Part of a small language model's weights.
Training: a variant of Adam for these matrices, 697M tokens, 5927 steps.
MLP neurons of a small language model. Each row is named by its layer, matrix (up: input weights; down: output weights) and neuron, and shows model dimensions 112-239. Each number is 500 + 25 x the weight over its row's rms, rounded and kept within 0 to 999. Numbers have three digits each.
After each neuron's rows, "raises" lists the tokens whose logits its output raises most directly, leaving later layers aside.

L8.up286:497485520513522506445518522476481510523523507472511531548507484465497531487504468492467524524468435480516508467495497517470486516492487473485516499490535467487475505512515468516520519529511470460475487448460511508512524493499502502525506494545478491548541512488501515495509498525447525499488500520521495503501469459460513470535477503502496525546467513507521515520490487499470499516504
L8.down286:509515493538531482504514494517506507451517484517486503484503558489502469484501506513512473510491483465527552476435485473516464498497491508503531535476487492531520498516489496539494486481495513457515505500507449483505516524531519548483493462526526508538473454569495502517482514527511448518476436499522482542536490521456480532495525506477537502495460558493544482557548471527454457488480
raises: "son", "son,", "an,", "an.", "an"

L11.up969:487448507498526499559508490558514501504463509494469488519539528499479541503463475560465525477514470510520519501511444510472500499535491501486501460524485507469522511505545503522498485494455506482501499492485502536511519445563526529524514477477509494479500477508521455510541468500508497482525510525526485513533492503469476506477517517481462509459504468474534532463524517446538530509458
L11.down969:535504509474488515523511465489530494544464478480481467467464495490486463525523502492479491485515486497552478500527502540533528526516499498445453478462500529504513539501513485503484479500481478532535521519498536526489492494472524518517544454493488487437491495509492516522481464544526457492504499513514490493515527443470486496492497448471506509484525467530511483480502488491507502462490
raises: " 17", " 18", " 16", " 185", " 186"

L11.up714:514525511434485523476483508489493465503478512497533512479529490531518530492504489485473490485507480476505526458522488554464494542512539501474516526498490482464485481478472504524504492496472494513504518485502513496487472500534483532523538502522498512476497513544499513515541520506541478497521489478553470507509504503499522486473509440508474568517547468536459493489479533462513461515498
L11.down714:500483451490516493506536489496485471525504511546505482506485548471464509507500504504521478536503497500519496462522495521434529489498522537547474496479511532480501544495502489503484509548480528504485515472471458451467487505500543506552480497509518514478455517528461476513531494520514491530544510468465531521527449480519516531499481491526513534525495520511460517511502486485470465490520
raises: "er", "er,", "ren", "er.", "ers,"

L2.up1080:522522467533484512505518497508473512525524503505544518476550499484489554485489494471515517453493503514484532496514486498469455521518525477447504453505490526476483532486510478526448455490495546479484486434452509508515527526476504471480457497531538488517481484486512491497524482497532504529484506498535497529454506471495534496497541506479499511502475486506471530503473539475558520495526
L2.down1080:480471505457503495517494502510521503475470481497475496536475515513475454531526526533474506518499496485489465507499516512520510480512467518549518557475534478512502426511492519492528552533476458519525530587569514508487487483539495527525547541484481509492536510501478489492463523482469509503521507518465533467498489528518478510488472508491505503494525493516549468517520436507474473515474
raises: "E", "R", "G", "D", "P"

L11.up139:515555524513534500500515485466496517584501512474466485507525509498484504503494524524509505515510468464532514520479482495462532452477456508476521445528524547497508506507520463491517508514467499499482506531489514520490489505460494488505500487487518527541522502504482504468505496521544456541483489491530490537496483464512535493506539484527493510507471438494534471511513511539470508513535
L11.down139:475501431445481484497473529475520481495466539493533477479474499482511494546502467478526499522526521505462502475503559488534488563473527478499476531521494520498499516511488501510504508491466486506465531479493469484520530466544505500477504497521490455492471487497511495503479514492492525513484489557530527452530520456508500520494510496530501550495506521526493529500458497522490487467503
raises: " its", " his", " their", " the", " her"

L11.up201:502516534481484486493498490482515466473564513424499513470476477497501487495508535501478492508523543477446501505511511519498491496505471524487500466510526502491510492481511513504505545468508524518479514484528499516510506485514473489471512490447500497503476528485497481519495496483523506506466515488556483438560511529472482502525472449478460521484508526490520485522519531466535514474486
L11.down201:484512499542501522493466508497549510546490494492508498540523546476466471497441500501495510467522511507545461505537513490502511514511484485500451502473526471483502507526501518510492496547508470514513562507471509488476529494445493580502505529476534497520463491485503477524553477483521520475488513491474482482526488513531472459496520461504487535483489514502525496478493504503498509492485
raises: "ted", "ton", "ter", "ts", "ters"

L11.up129:540520530508482498513507454489490504494518565451531498510537500504528499471520523499515485442575547474485495491479523501457519508507523511513521492500521503525501514499519496527520539503496558524538505519510488485515500512480485492491484497477492540462507472513494504475525539515541500489473481548470492480497537491491532482498515492495488481551495504495498510521475486498524471511439
L11.down129:471531522494505559501514492527483514496492495485496504499502454514515463463552544510514504521501501521510516527514515508537500474445516509472476485443496472471508516520494496471488477502530434490492469480517517439498476482478527473512520489521514484535508476482546515483485491505501526471490533534512515526564529479518481491540509501486526506515533522479475513510467493426508539474474
raises: "e,", "e.", "e", "es", "es."

L4.up1167:486465560504468527493528526530443522519476518513457499517517495519498508473499502515484487488523498515493533508472525527458514503539515482494531506518465502471511491488522465532502554531449494512550440519466516493508524506507551504529533478494508532495482547527478511498517488474521484522490518488502482565479454491483530488522491512496453513498486512550548491505490513478489496517506
L4.down1167:473509509487499532490487561505497511488480504495545515487495515468478514484456495497480518491481462474451511522499512522463512486530528499505514485497517477482500554444466515537496500512503508524519467500513493480502480502534511511553503481487523466539538495492504462530507478496519492487522511543500519482514512457511533479509510517483524519501556496516510525482517512485548480534470
raises: " 2019", " 2017", " 2019,", " 2013", " 2014"

L8.up324:473523509495501504589491461471540531519535489494506500532506487536465484464470540497474499466478540507508524478494497555493521511444461496484522482562510494469521506521505515505512491483474465474506512497448514521514518472502504493484504516518479481480536526487476436507519475488510496504468519519519515553470513495488528494466476480488502514502511472523531510478511511477470536539471
L8.down324:491518506523490466482451447521483482489491531491505523476501505498465502485461492466511510523488560488518488529492523481520489514502520481520515546445545475506491519519476543489473526503521480507500518506512525510484490502461528523510462568496485500479497488519460490481472455540476486495504484529507512503449521491497500478518493496514486501543497506535467500525445507495502480484526
raises: "es", "es.", "es,", "ics", "ous"

L11.up1275:451487537535485504490543509474495482516489506478499524534549532479536534494504549520505485507459473510510518510532514529463487513527473512484483534478522474505516479510466519517525442499491518478508520481468521498526512535464462483474490542528532469507526518548491485511559512508499506515465517529512485502517444471522522484442480529509507480504513554520473506448486483514522487496507
L11.down1275:515478538530504536553538520498509466509540521501479546477472509526537551460504556520494522530497511478524522433526502497499507475478517478457516567489497477510450509486504524490490508500478497489513490492536506520462498511474475501539474512498491470518541559513508522485511471520496510497502489449513501518511521489477499477528509499501532498501490518502465508450539520492496469496523
raises: "ced", "c", "ces", "cer", "ham"

L7.up877:465486521512501508468513466490480469505473525521482474520499514521481468549477523512496464471554467472521523486486529514514491485488461534497513506524509526475553485478443517511464502479484497502558513488497519508500475514468481488529499489529487519511516484491468453508502466475499474504522512474475483472507514472534502495525443519485484499480495486539538492509512494491485499556501
L7.down877:518480534514486493528535462515517458537464478480517539476495539496527450522517497549480489468510481509491486497513517528431468530525484466508478542482498478466481523489524497467469509530470499478566477495511467496523553503514549470475535493501513502529522504494493500460484485479488500447520460525474506518520473501494466507519470537466483532490493516542492452464470503540533484503444
raises: " time.", " time,", " time", "reat", "f"

L11.up357:521466499515480444494540512534478514522503508518535501520510490499520530509487497499513495494470515477536521493526510500565527503514528520520501506490509465485515467482495450492534485532528467468495539451520497572510494538481507541532520485546500502519494509487497463529509539513516510538500477485510491485493538486510485477497509503467490478491512500464492511535513480498526454520521
L11.down357:497507512472478516525515493453497504497483466509506513524524483487535477473462510478542515507511485568517501476515500482503471485486483548507508495497454470515510492471535496522469567502498479508516560521486520522474522547440541512486501474527456532523482524475531464421500515555517514505496476486509507485497446498562525517505513501510499473549485525521486544516462512485501453501495
raises: "ag", "p", "age", "ul", "age,"

L2.up386:472496512489473524475492521476501526476524497466514491485485492468499463453543506532491507499527480496508532468490507496469530469528470485503530504513504543489518507504453494554516494518495483509514483522484509475478480465468524513526490517478527493503516524502485518521519506500509537503493511482508460493468541491491470451486508522432510461498489518572526544557485506488491497510497
L2.down386:465489507448466559458453532484520528494491482491499520461510496488503499504551483555491514531484486469467528459512508466499498473496497489506527524504489536502482467471496490526504540509492511490535519537466518470507500509484564513495524483494512514494514500537489550508471471502488502508519531506540457498404512465470500496465526522507524499497520485521496494540469514497467475479479
raises: " They", " However,", " This", " It", " There"

L11.up224:476502510505502502537449481524543454490510532502552492504532518453534483498513537492496506519486481474501544521528528525506524519474535487499523497512499501511469531451533456500524488494487515518477498503504446532480478483485505437511500503474545500519496482502509480500483477500526472533487484522491410499531524478551432488490530468493514549460481502486524523498486493515538519490499
L11.down224:512504490519489476486530534485501465533531491510509457517489492492477515472492482467477495536547461512485487490490516525517491504508483489504496490434516544515511517486466484537513507509493501533542514500492506495466517507510485477479469527479481509493504501504544519490504519520469483469472511515510497489518520485494553516493544465491442492563516475533527503464499527467479544519436
raises: "s.", "s,", "g", "s;", "ke"

L7.up461:482509508495493492464503515482432493458538495496529497494493497477491497526480544474513515480517502470515526453479516520490464476529522514477489475527547531487505511496481472515512505503496478479535504464515525485465488507504532477517482525514486501446494534536493504504523558455493532509470469467481474527489504484508543504495527543522476494506477522557521542510487490522555505463472
L7.down461:477500485538495515517484532537458529469486520534521456465503522521532475550503495521482476474459524492509549490486505490521445465449485517480462518537488517508487526496497512520519510480461459475497522471494500518482525519571543497482470521491500491509492493501471492510482510487479525508504503526495471504472489506534517525494484517500499501540480500471479476469491544462505505468473
raises: "ever", " there", " it", " However,", "\n"

L11.up527:436531495512523557476538503487471497500506528531457538468513514485500491488524482493491474451481513473499512503473506496518492524505468510501550466512534496498487488510525502506567545477475525523556506453467491451506501482500484473460508492542481502474483471491527514488528481502520534475508513487492474495555533456461473491519517465514504473484501494512520538481488528509555488482493
L11.down527:511519487524498477469508503560469488516534506514485519520493529514504578451521495519493481487488491480503532506510478520498540477509493479532505540473494516503482532517455494470467490537484523491484538488491481513495523500521516517501495535489500483500512465453503458485521492459482524493474445484490502478473517504503494459500491496503469544511498536451464521475508501542499476504509
raises: "ize", "se", "iz", "ick", "y"

L11.up1289:523533521520498519512493506509510474505526523468495495474468524470504460487464506541470479491502534490523519503489529556481499506507518484495530476470506482483494466464482469503492520477481512526501534485472481514483462511453516471529513560534521524461507501561493473456514491494512510503493536450522461481502541471483514507498500469489481487552484514475474503540538505514462507526501
L11.down1289:499512543462477516515515519545527529501524498546534503477464504533478502509533524473503561496465564508508500525500515471489499510486511522488479508444513487476469471474514521489504533489489502454535482499507507507458464458474521525511522510536481463493525522529531481477501522468504503494518501527506475526534515512500482492538509467484505489539496493526500508497481509498524515517496
raises: "es", "ras", "es,", "es.", "ms"

L8.up507:498466543477517487476472535525455466515465473468474472504520501477493490483508526522486510498479483501512537515510452525477493480499499508487584463507486491517507507521503483478473484530495485506487503513477529506486462555521484468505529518473516490494528436546497491504540520469511470505445522489510459510509500520545517499518501505485475511524516521514534474507514506496541479526541
L8.down507:496508537463529519491485502511496507465463461498499500513507495507513452516511531433479514496477442490497512527511538453460488478523551539551540503558489519481498534503489493504483481537514520484489487515479511477513464547540518479444502503506508503494476486484489537511521496511489482484490450511510521506511506479482529517508485453512493515494494539513501486481514472519509525505524
raises: "ha", "hi", "er,", "que", "ers,"

L4.up287:491490519478533468441516500527489513482522492487499480550510488488509494520449492473503489462508522496499503450508497497497470515522511514486550462461522521465504466532504483518522532507466473502518515500495510500470517490472516505519472499485499513520544489532517511507509473518531498496444494452508498516479523509497489507522478461461468470497497507493461465585495477467483531512494
L4.down287:476486468470495489517497487555508525495535521516522505526487519504510469513495468470528445482498561515467510457485547507491504493497477508474526534479512529463512467532468506516522481520469464488495539479472499517499502508484498490500505518491483496496522536571510519525491474495458486501469459470504482557467549512467478550501537462468470490488530472512551476529515482475504531498500
raises: " (aged", " (age", " Chic", " Californ", " Tok"

L8.up342:526482518546519497558481522507514475494534503538503464502521497474481499505498505511478482477504480490475519502463481525488527517504497458458533519527525483498523514482465555526495500518551487508512509464462458524487510485492501502506508474519499484494479499484483470533533502477531455506515466541490477477579466482519460504530528527516484502513502480469503522507555495479525552534493
L8.down342:505502490474488485460514497485472488503481473493542516460537488473542485515523509509466515516495521484512482518494492484535498486526475509569540488510525491494480516494498525470515476514502559518515524558562483485555529484477507522530460463533507525499484486539448453483494520495483495531481492507473523458506483508475512520516520489489471529476482458524539449509481498499479499502539
raises: "in", "ina", "ines", "in,", "ins"

L11.up1117:494461507493492504514520527489434476497568482512503495517529473486471497501528486516473498444513539480505484467482519544522468496523526471487528489482473465517508519557469501500490513487557509554487464510462521454465465490492492487511511472460504485513475475514495481515520471506529497491476494502525488507509473460512493502514486510485433503534503482472522539502495522446509526549521
L11.down1117:523486469507497503488469483492538522520472487475529511454514493462564529460468486499555467522504466483482538497494480463493517508482507511478480481531497514473502493523492448533520503507475509472500516454501496543519503489512495504497493510511485470514505506510490511539477518502520544532506521496474512549505483491495499524528535506548543494480479503509481484518515469548521497462467
raises: " their", " its", " another", " the", "ently"

L8.up1185:527503520534497514476527543503507489528521488478502494505499545509495424458460514486496474491502460445522515487477511526468557464511506480451502489507504475483524495522482467527499451521497529511492501527486538490516499503532499478528511470510467537468507500477529550538505427501472505470490514538464511521475504478510494524543561513480490499564505479491517494474535500508479449564447
L8.down1185:558516492494539481531540494451470565491509497506473509483528551476480488514510472486525501492569496503484510523504453549488505508527531529531533489496496503499457452496506496489476543491464543505520499469492456500502537539530525501486501524522514490471525479517465529465491519490507534490485507479449490515521510491521510489500516530505525509473510550492493519504513528543474505512517
raises: "hes", "head", "he", "pec", "-h"

L11.up147:499526521462528542482505519497489506552521527534538510527498492460525521546492475523499482489491518511500491532509478495497490523534504482472497480482534499481527496490522451543509483498484509479521460529464481514520502483522526521508476479489493529478558471516480451512516529531481518497506484510517484491467565494547518492491475477490509518499497468478485506551478515499496501530542
L11.down147:476452465516494491491501482500505486496508498478457560500490489540493473518485561471495493472497510534490505494495531519453493531470512548504519514470475496487472473473461476466542513521488486495490524467530558529497469520512484447517502475554490497550476518545532491459500462491451535542495538523449481486509507499468481544476481512497514529547480528510500473471491480540490495506497
raises: " 2", " 3", " 1", " 4", " 5"

L11.up521:526497525540465470493498493503499492540500494487491548485500495476506504513444522480476462535519455500485520451484468476503537505507457520487505482512499462468542499533520460512483487492466504459528496443507535539497508479557470515544512501521497469479527519475499524505514521482503500470497484551489469528496492510471459492512526495503494503509483455572499509513486504517467506488503
L11.down521:491517550504480495511508490503517508470512452487532514482480504544528499465464484473549528483487492552490516541482469446514512473482472473504476504499554478468506491498454501470531515528518524466482488504527501490491498501482498535468496520485507472552515505536469519528502495461503544502552496524517516531491508512524472483494480502544535509481500489505479440504528473489510457492445
raises: "ly", "ly,", "ially", "ively", "ally"

L11.up39:501466503508527491499552441474487522508509561519498566492512462519555504491465512488503494508541477476496505511515486497489459483489465499485513532494474472493529451492529466483518504501481478493499448506450492531526493473469534485511538448504483458541503499514510452508498469512515523496496487524573461478505465496506535501513468519489518469480496495486518559544485504479508541537506
L11.down39:509456494495483509510530479463506520541545501491479527494466485519501543514543540480528508494473478496533489506491505499529478539488479507504494539512522481485500507540518541511547486486556502512526507492443467518531469459487486489487528475507514502518514510514490517478504489472514482473544534529485513509508451445491468550489467483469458509498510508510539543509483469520536521508465
raises: "ral", "ras", "rative", "rated", "ric"

L11.up1323:516490523455485522503508534497532472522490483502514503504530485510521499486519538507497546505522481485483499534472464541485545504535492511519505448527486505520496522519504489485518505467471478520470470483529516484512490467530512477521507501504499524487493479474494509462492470490540472509485494521488494505496489460512484513494473531518521501513525493505470514477516502500481517514427
L11.down1323:482515461495488498498499520502452510498484475528497512537479484523471505506524503515502556505512469480497455511537495519507514481469446473556486506463512526531467500521493491485527485446494544478484508492509511470476492482565486447538484496538505443477515493494500501488504504472528467483495493571492509489471470517522500492538496559557484497537498532514477480514457509530473520503496
raises: "'s", " must", "’s", " in", " and"

L11.up1043:506551510503478509505535490494451475523509511491535451472490477523533546488475507450500507511528545491474475486460522538488537476514555510449506485518492531473528513486519497494491493497458504539489512501482503513463490499490520537533481524493552549494530505547513504489480513504485484555453502527486492521481494470523510531477512489518493476484499481485509451487503489491484550486539
L11.down1043:531550489473511485502520530507494518502511498515487482548474538505509548424476518443548507480489459580554482483502505510467533518523537511486492538476516465492496502466459504500497466499499516524478487466490499473485465456479484518521462472509520483515530518483506506489525511507509492532474469524485479527515511489509482549463524486478542505505504483514491496490518527476514474505530
raises: " 77", " 37", " 27", " 43", " 34"

L8.up199:484545542487462500522503478517481499479463509510500511449546535484485504477501482477510537488507470500478541490489476507478528477497534495496478493459523526506478538475496504503481499499528547442507480503502525511513500455516487495517490450507532513492511457532503526553510512509543482473492510477547487498511470505522535498537477464474498522493499511496495512516511535530513527513512
L8.down199:500517564517530472505535466477536551476518478488508545537540481510522440503504535495521524528518509487520491481493478487506505498487493456527461500500518506463534516503471491468471460527502553523542500484549522497497508516496471487503488484507473544455468468532504516503460494520536512499509520480536494486490439530490470516463524499498511517488547527490481467513536542515507526494476
raises: "8", "6", "5", "7", "4"

L11.up993:514510513489478528500492502572495520506510512514480529456464505496473499480504545510527488511517490491508499511449511524486467467515489464503513519532497472474501517497536504490524506482516502473512530466452492513484536495479494453488468484532510533483522475540494511512499501498503493536453516536493504528498479510513532520453485481533496487511499534520516511474544506499528495501485
L11.down993:514487502532482478501489515453499501543507460511519515497463553453524495470539516503512525464544539489479497484529539483463505477498501503511506545490540492520547544476484494494499513467503522495524502528469493511488528509528504508539466505481451527486480499537472520465533501478532509463462469471503499548484524445483507512480495495514462481482523487524526478465493500508450522525477
raises: "s,", "s.", "s)", "s:", "s;"

L8.up1103:543451508481530455467514481515513504498505491482488498497534482499510519477462496515469451486552473495490508491450475513523512496484481469459490511492495531492510468514486476506490469489487488490459488503456548549498477467488516512487499502506558496520530527485524489510543538503509528470461505536519476500546454530516517494533503522500484465532471508519497484501499519509493505499505
L8.down1103:536489455506519486484485479509505530486553520495501503471469525522499533498501539538533540478497518510529500484511530523471451483484511469513454515480510489530515450502482517496478504459507541528492488532485513509512515479469516520508519532464468508483539494510506458496530531492420512539508485541485473461485509493521499513473462525515474510447541504540482479484544529485514519508543
raises: "on.", "on", "on,", "ón", "ons"

L8.up1283:505521508500447486522556496519483510456469517467494519514498471513520495511515468489518553491498476500526507558456488495511525504446495454512485507549508499491516508520459499498502510496471543512465483491504512468518514503514492547508468501497469481486520502502473518484538502514513492516541510522502519507466492514504504496540514510505463492527558482488464509500504480468507479536471
L8.down1283:507509487506470503530491532470483520442553491547507497530495473510476484495511474468490503485470517552465489507508529513531508475500523474510491495515504537528520486522516528513460509490500501479488515548512537481474520511521465512483474453478488488482495483518523522460453477533486534525488502481507510456486512497473496479524531507517502504492499476460497552484496478506515434477523
raises: "'", "hip", " are", " were", " include"

L8.up1039:520553516446501484502509494484510489500491508477510505492471519489495534530478491469470485535499501517464514507511473517515514451513497478464549477512496496506511501538484512487527484510491508490520461483498515514502500477514499538520493514507543490487507473497488473534516532546481536484492536514519475512528506480528540461533491492510494513498554480492550521526489514486533564469469
L8.down1039:508494462495498530487525516497524480506547521475519493504481495510494480487513485492483544518513510498485489511554509493518494482462472505513535483466485442502467522458514511470480493497496485538517501501489516477500524481494449500552500555518503515528515507542506486527538495482493485559530524506473494512512498485490513480470495549505505495484505503455489528502500500506476513518473
raises: "ly", "ly,", "nes", "ness", "est"

L11.up864:505544517527489508487493503482509493532490508472492475475545534455501489483506526518523476514507448471506518505464508500523519453495477474487500480522543513483472515512525519509519500526445503481517526491489512530486504469489490483510496514498559527512481500534539532507467479483533491534500516511511506534542461475505508490473520484479467509496518473530467504491484518526456533521514
L11.down864:504527483512507543467484490482532505511509511486508484505515495474478485483546494483507512495531475464468537484522513498487495515468499487511481484521473518451506520480508497499555508543471490520525536434482477525488539471521490486452477532503507501512497461506537507527504497480509524471498536546476475543495515470541492516453486481521490467461508482526488502485488553526507495501484
raises: " their", " his", " its", " those", " him"

L11.up724:523470495508494530466483499510494493525491513519512485518495503500525462479507517469465501457464500482503516480483499524455503479544502501481532494535491485466539490471549549538507487519436544530467507537502500470517485489528535479477551510488486543504523509543518478495524479469516515500423513546540471548528515512520541445505506482499504526499532449487501527467464501493462481536506
L11.down724:479493570473520519482520487482519495517474496476481525519522527526519499501494455511498489509493498551480511526485450499465548515516514493490527500519530491515508501511539497482522502514477495536474506551473491504518497498481505470536535465475488483450506502547519505518447472507493476516474531505541503501535506480542518502508516509494478540521503496498473492449478479515480496456533
raises: "54", "35", "34", "55", "52"

L8.up374:505499489522490539510526490537526513514488538457501518475531521466491529458447506501456440496509488497453506501507522483512477505543477502502502500464488501526539541488515493464519488506494542502503508467471485520495469508478475508513467483477487516533490513470543472510518512486500498506480521540493491544492513482467477491529539541513491487481488456534508476517455521469544505492497
L8.down374:501558456493508524520498488505496554497465497489506451505505483483498487514476578531544518520535507484534492528503545533506504497438501502502531512506496477524489517539511489504500553516463501517485459499489488475472500539528484500503531515473465488538470446481528531492488468490473497487476520511531477468487516520492500511485499483546485501498515506530466496517522440540478470494536
raises: "ment", "ement", "ership", "ability", "ments"

L11.up95:487475517521494534492493452498451474494497561506482487514540455481498500495443512501505489525492465526492500509460536507534512521511517533460528491484505547502509510470499523517520476460508526520507488486488486490484455487488501479535532494491537505490511485476485520482493505508500473519505507501560498522516491506521496489538531472521486533504415467509537506502452482480536480482469
L11.down95:526525519529495525484453487490551522445495469529488481460534504458471488505500506499509492508527506474531501488492503502479488551501511507521466565478509510527468506504540491452488424517480505478519500496530493447508532476504501481501499468472466494526480525467460491533477479526488472514515486497452506483546515490515552478505483497518496515442483489482526532487517545517529517463495
raises: "y.", "y,", "ure.", "ion.", "ation."

L11.up481:502503518536507526482500476486546504477505512473463560496505512510509475518476502529507502492469478505532482503457446533540502497533450503478543513492542489460509537509496481502489480531479477493464465494482507539442491474487492504491506495502519506504485514482476443479481541473496496479525519519490500533507501515469500433505533471496490547489527486511521516485492520504484496497486
L11.down481:532517507464486502504446484473489517487492518516462538511441520515499419520501479506507480484514515501510518521491515486516499518496514553487496495466533515483477522462489534497495513495514510476448516513493546508452482480463528492476494469470452488514446508501498496556514487463499474507534534508500506532498477511479494516512484491503498501518512506485519535486498504484526526518468
raises: "e", "al", "e,", "al.", "ion"

L7.up855:469515513469524514518493518440483494467535486472535454503534475480480511467468474475485475496499471515480533439486529546488436512548513498484472441522533469500522500549511478505522463504505475472531477493498465508445491497522492536506511503512461497476488527497511478530506496483510518506494479484543502514537492496519514527516492513499484505488542520530524549487491513505536508522488
L7.down855:449498447488521502475513498498490509474493503496513481468492525494522539506523527488467482508484489487492533524470534530502467483477511482479496546525459521491529527500497482551523507509523497465501491486482511491476502543551493467472495504512454511497516503491512457500504491460486514541488478480509452528515489511503535527490489515529506493512512516492497520494507544469520513492509
raises: " there", " they", " it", " you", " he"

L7.up733:523488520466540500543532533501509494498484471480490518510513485490503523468492489492470493498515471524448523507527488508520501449521458510457495484523533452529498507558511502540540460546473489517479475444470501478492519491475492469534489491513497462493500498495498527533507516493502520491504493523512503505515483445480575491523506502500514523479502495493505537545525539463493538537496
L7.down733:510463459479531528534511522468542502500515487479471466483483470498526500500491514510463506487484489495452497477548494500526518515457467544525529463501503502497494584536469500520513449526482504502453508483490507537492505504528488511451512498489502460482476460528479491522465514507504497500496498484513494509551468463472520524442502479512523530519461527499498525512489457462466529531470
raises: "est", "less", "ness", "nes", "w"

L11.up616:497494510497483490551530504551479488482463506490498500550531497494525522482479505500501516460512484492509523554468476524520460524500487489458488462529504564459479504472516466502509477491508519483487477490510460489509483442506515478515534485465514509499540471498536478509566476449473516472544528511506507498493503468485532517524513480531502511464554486487518561479474510470521477556492
L11.down616:518476484533535494514497481534531512538484488467518547464463519476537530472482504523462495519482482533517447532515529534467516489500509499499467501478484533510509534476529485527470465498482509500520503530475460515505489474507478483517522512541506467449506500499491475510483468520526454497521467562519519488528495425506479528514476500518513560454565476492476498492490503483509484472517
raises: " 189", " 18", " 187", " 19", " 186"

L11.up274:483463499503499480477538524524448493476503462468499456527513508506478523519463566483502543476486523505518526527485494551518488485516515507484505531500493493492507479495478475493469491447526502489476515510507509475479509481485525491575484436503460497474533544488498505498515531505459535512501486482493437532496456520504524517519504499500445539551500524558519531494506502501539466542489
L11.down274:526486434486529523477487513504514524475510515472510521490457509470512485509526463535481507487520504449499518498493564480526482487464504491504465525487506514521502584505534462492490522496486500498519516501469484504518486520562467496422476492525506500457508473468539483513484458483510523490502518494502535462507512492521458525483502483527532475446493503456524521517456540513510529489484
raises: " the", " its", " this", " their", " these"

L11.up1279:501479534491481541475517540506530543494527530458508484456513474508492471494519520526492479505501558482481542495431517525483512510489473483495509493479489506481494521508556502514502517513493539527495527475476447520494520504475535518468536502491500543516488497520506510459505521493568484526431518508512520528521548506473546549513446480472478476537489506506536501493500518483483476497524
L11.down1279:500487623498524519510501514496538516496508526514476523525512492515503470525499513518493506486476502515491485517474482509536479474494499484514511497518517477515539521465517504520481499535515511512522476483542509480483489461500476476519503522527498503484465490513520466523472433532512514436528509537517526509534468495487512467442487482490515465507488504514475527515530493501519480488471
raises: "4", "6", "5", "0", "19"

L11.up434:525524515522514471545496516504496504532483537444516514476512512488516472506515511525497489434506529500539498473445524496479498520493533490509537515504530537487448465439532504490509554489465503490489532480515480499461501492481534530486500467461494505476479519538505476507513517476535485492425514506489496522526492487502516455527492471530495486519518531487555472489502502500527505484551
L11.down434:520486536468499505507497494441518504493511484518451492512513488480519485485488465460518518535499508498502493474471542479505506518486508488480481473509555480466489471481525545509511493512482493494495515472510508516549497510536512520519458503491480478502530570505452514485533501511498491468541508453497511565482482498516514489470496474533482498507515475507477471525498496526520518559482
raises: "es.", "es,", "ues", "us,", "les,"

L11.up195:535440497503521492506539497455504508491509516489502502470489454516485482485475490485522495492470479473487508471498476477456477525513541508504502508520496475498543517529509507472534482496464556491485452495456515526514510521484550480562517445483505506497533511495541484513516542528529481520472535489479485502453530529549539513488554424476492513487489498492486481526468522464516518523495
L11.down195:535482510462499509539454493492484498531498530479501501514455512558488481490526521453496469544543515493533504527544511491520509467491492532476482474503527518497540530497487529509479507533523458524520506495513507512444477530481496468530511483459468522509501511484514437490522529478517483509518465498500516504474499503514508506505521487508553476494485503515481474534468519508492496531518
raises: "ades", "ish", "is", "iss", "ouse"

L11.up701:515518520493488523529537531495476481448489468430473502481488497459529535501506479521480483476509524484507485486459498527503527482546465519575533475531552519504474517483536472469561489524466526530534489494448492495496514503513475529447478477482521558469504542497454508481498529538552465513478497493536510530531493525506463532471508507505514505536488502512519513518490512540495539510505
L11.down701:500513519516504509568520442497475493507496514496491472484472480466521433501537510522524509458513476520446481519496538475480493524531485512512465540543510503482492485500507477525493498483475514514510510497499510495471549536499449528498463484509481501532505508495468505466501498525550550477494579489502471490507489501512454489487511533545507508478536547502510509475524518521463481492500
raises: "ite", "it", "ert", "ter", "ters"